config.toml
norm_place = "pre"
tie_word_embeddings = true
init = "normal"
init_std_o = 0.0
learning_rate = 0.00765
weight_decay = 0.034
schedule = "cos"
max_seq_len = 2048
doc_mask = true
MLP neurons of a small language model. Each row is named by its layer, matrix (up: input weights) and neuron, and shows model dimensions 32-95. Each number is 128 + 32 x the weight over its row's rms, rounded and kept within 0 to 255.
After each neuron's rows, "fires in" lists the words (lower case) most often at its 100 highest values on Wikipedia text that the model never trained on. A number after a token or word is its count.

L4.up210 [185 107 158 107 172 141 136 110 118 185 178 127 110 159 161 159 146 104 126 152 112 149  48 116 162 127 149 142 148 173  68 131 151 135 150 113 114 137 157 142 125  84 116 155 171 153  98  89 116 154 155  77 119 115 167  92 145 138 121 108 129  89 189 151]
fires in: "a" 44, "aon" 4, "aitc" 4

L2.up471 [145 116  89 147 196  93 101 167 133  80 124 195 138 110 145 163 132 204 156 133 142 120 186 115 192 142 160  78 151 128 155 115 153 118 107 140 168 145 141 122 133 137 143 155  96  88 116 109 131 147 129 112 117 140  85 137 151 193  83 107  90 109  99 115]
fires in: "when" 30, "as" 27, "if" 10, "although" 6, "why" 4

L3.up509 [124 139 112 132  93  83 115 150 183  75  12 102 135  73 140 153 129 161 127 132 105 120 134 160 138 165 121 119 128 136 102 194  44 151 140 168 176 178 160 100  92 138 133 168 189 182 161 126 106 106 141 114 114 129 169 168 119 131 179 140 130  99 157 133]
fires in: "it" 73

L2.up564 [118 118  87 131 224 121 134 128 106 110 179 106 106 141  99 141 106 152 115  67 134 134 112 119 165  95 145 151 112 139  97 172 146 136 160 157  64 137 115 141 173  73 117 112 129 121  86 138 144  65 152 146 157 177  85 153 135 125 111 141 126 122 102 156]
fires in: "all" 29, "various" 12, "different" 8, "great" 7, "these" 6

L7.up448 [132 135 129 149 109 148 128 115 134 151 147 106 138 169 154 121 133 103  51 170 131 205 123 182 144 189 150 141 122 107  80  80 132  78 111  71 165 160 173 114 151  85 154 208 134 139 129 138 152 135 141 155 137 194  93 141 126  60 110 166 175  96  89 131]
fires in: "a" 36, "as" 15, "of" 8, "an" 6, "why" 4

L7.up450 [ 60 114 125 160 119 101 123 120 161 136  91 119 146 112 103 134  95 169 142 182 167 110 122 165 139  66 119 156 144 131 119  86 120 167 175 113 109 107 104 188 126 125 175 154 137 153 153  92 172 104 136 124 150 127 162  98 140 100 156 112 184  82 129 110]
fires in: "the" 28, "de" 25

L5.up499 [142 139 141  86 117 126 188 166 122 135 170 101 128 165 188 145 144 151 116 145 174 111 150 176 135  87 158  99 145 139 125 147 119 138 114 107 139  85 134 130 165 139 116 100  71  31  78 101 127 104 100 123 118 149  96 130 113 187 171  84 126  68 114 176]
fires in: "where" 23, "when" 17, "while" 10, "although" 9, "so" 7

L5.up103 [164 125  87 188 154 149 114  90  95 162  96 143 159 110 158 103 138 136 125 121  84  89 123 117 113 129 132 191 150 194 115  93 111 120 106 133 132 112 128 154  91 120 151 125 149 101 172 103 143 215  82  69 124 126 125 131 158 100  85 111  89 132 158 110]
fires in: "the" 34, "a" 18, "that" 8, "de" 4, "published" 4

L4.up309 [111  98 119 147 196  79  84 157  92 114  91  87 162 112 173 118 155 158 168  92 130 125 133  81 170 112 121 139 131 115 103 120  89 137 149 108 134 138 135 195  98 178 102 157 110 165  95 137 172 114 136 145 149 110 152  95 124 124 119 127 142 121  61 119]
fires in: "the" 47, "a" 20, "first" 4

L2.up142 [131 135 135 151 165 133 143 145 105 150 137  94 139  86 114 136 137 105 167  46 107 155 156 181 132 131 156 112 128  94 141 175 110 120 163 142 115 158 151 128 175  78  61  80  88 167  99 122 117  92  84 113 113 114 131  74 106  89 132 126 155 136 114 153]
fires in: "its" 64, "more" 9, "top" 7, "approximately" 5, "a" 5, "less" 4

L2.up59 [167  95  99 112 146  82 150  90  96  30  71 156  81 119 122 143  79 129 123 119  89 183 134 140 175 143 117  56 163 171 166 118 104 106  64 130  85 149 163  37 157 128 126 183 130 127 176 139 121  94 139 149 109 134 152 152 106 135 112  31 142 139 126 132]
fires in: "they" 34, "it" 15, "hampden" 5

L4.up411 [141 214  98 111 188 156 144 127 124 151 131 199 164 133 149  69 154 110  82 131 115 102 133  98 176  84 207 111 135 126 160 138  86 119 128 162 121 157 120 136 159 128  90 109 184 112 123 138 185  75 106 173 123 197 160 167  95 123 135 132 149  92 132 111]
fires in: "with" 56, "all" 9, "over" 7, "up" 5

L2.up400 [176 155  82 127 193 143 112 128 123 159 130 134  91 174 156 153 165 146  79  85 123 149  90 155 141 158 159 105 158 148 136  86  90  71 151  89 147  85 126 153 201  62 114 143 145 181 148  79 167 124 180 146 105 152  98 137 109 187 189 120 146 149 179 136]
fires in: "a" 43, "each" 5, "reach" 5

L5.up115 [114 111 179 142 142 118  83 116  75 130 145 103 157 133 106 116  98  86 127 105 117 131 133 189 163 149 121 116 131 106 127  43 115 141 116 164 127 107 143 161 184 115 140 154 132 167 147  91 158 109 141 179  97 121 152 147 173 143 104 175  86 108 108 170]
fires in: "an" 46, "part" 8, "were" 7, "some" 5, "are" 4, "a" 4

L3.up588 [140 161 136 122 155 153 194 114 138  92 157  96  88 209  97 160 120  83 131 154 108  90 106 114 154  63 193 165 202 140 115 167  88 137 123 131 178 122 150  65  99  79 133 102 171 190 164 149 148  87 114 159  67 141 122 160 111 180 144 117 113 155 115 127]
fires in: "was" 72, "being" 5, "were" 5

L5.up142 [139 159 100 130 149 127 159  39 113 160  82 137 155  94 180 144 170 188 186  98  68 138 119  81 134  92 177 147 127  87 158 107 139 122  70 122 124 121 109  92 121 127 139 124 142 222 138 136 111 123 112 203 112 122 107 136  66 146 154 132  74 134 157  93]
fires in: "the" 92, "was" 6

L7.up255 [198 101 136 144 163 173 129 114 119 154 144 160 207  74 151 125 162 123  87 103 147 205  88 102 123 114 113 106 135 180  90 142 107  49 148 119 126 127 115 124 116  82 102 124 147 135 128  82 130 156 122 129 191  87 146 151 135 112 102  61 134 105 127 177]
fires in: "a" 46, "insignia" 6, "insurance" 4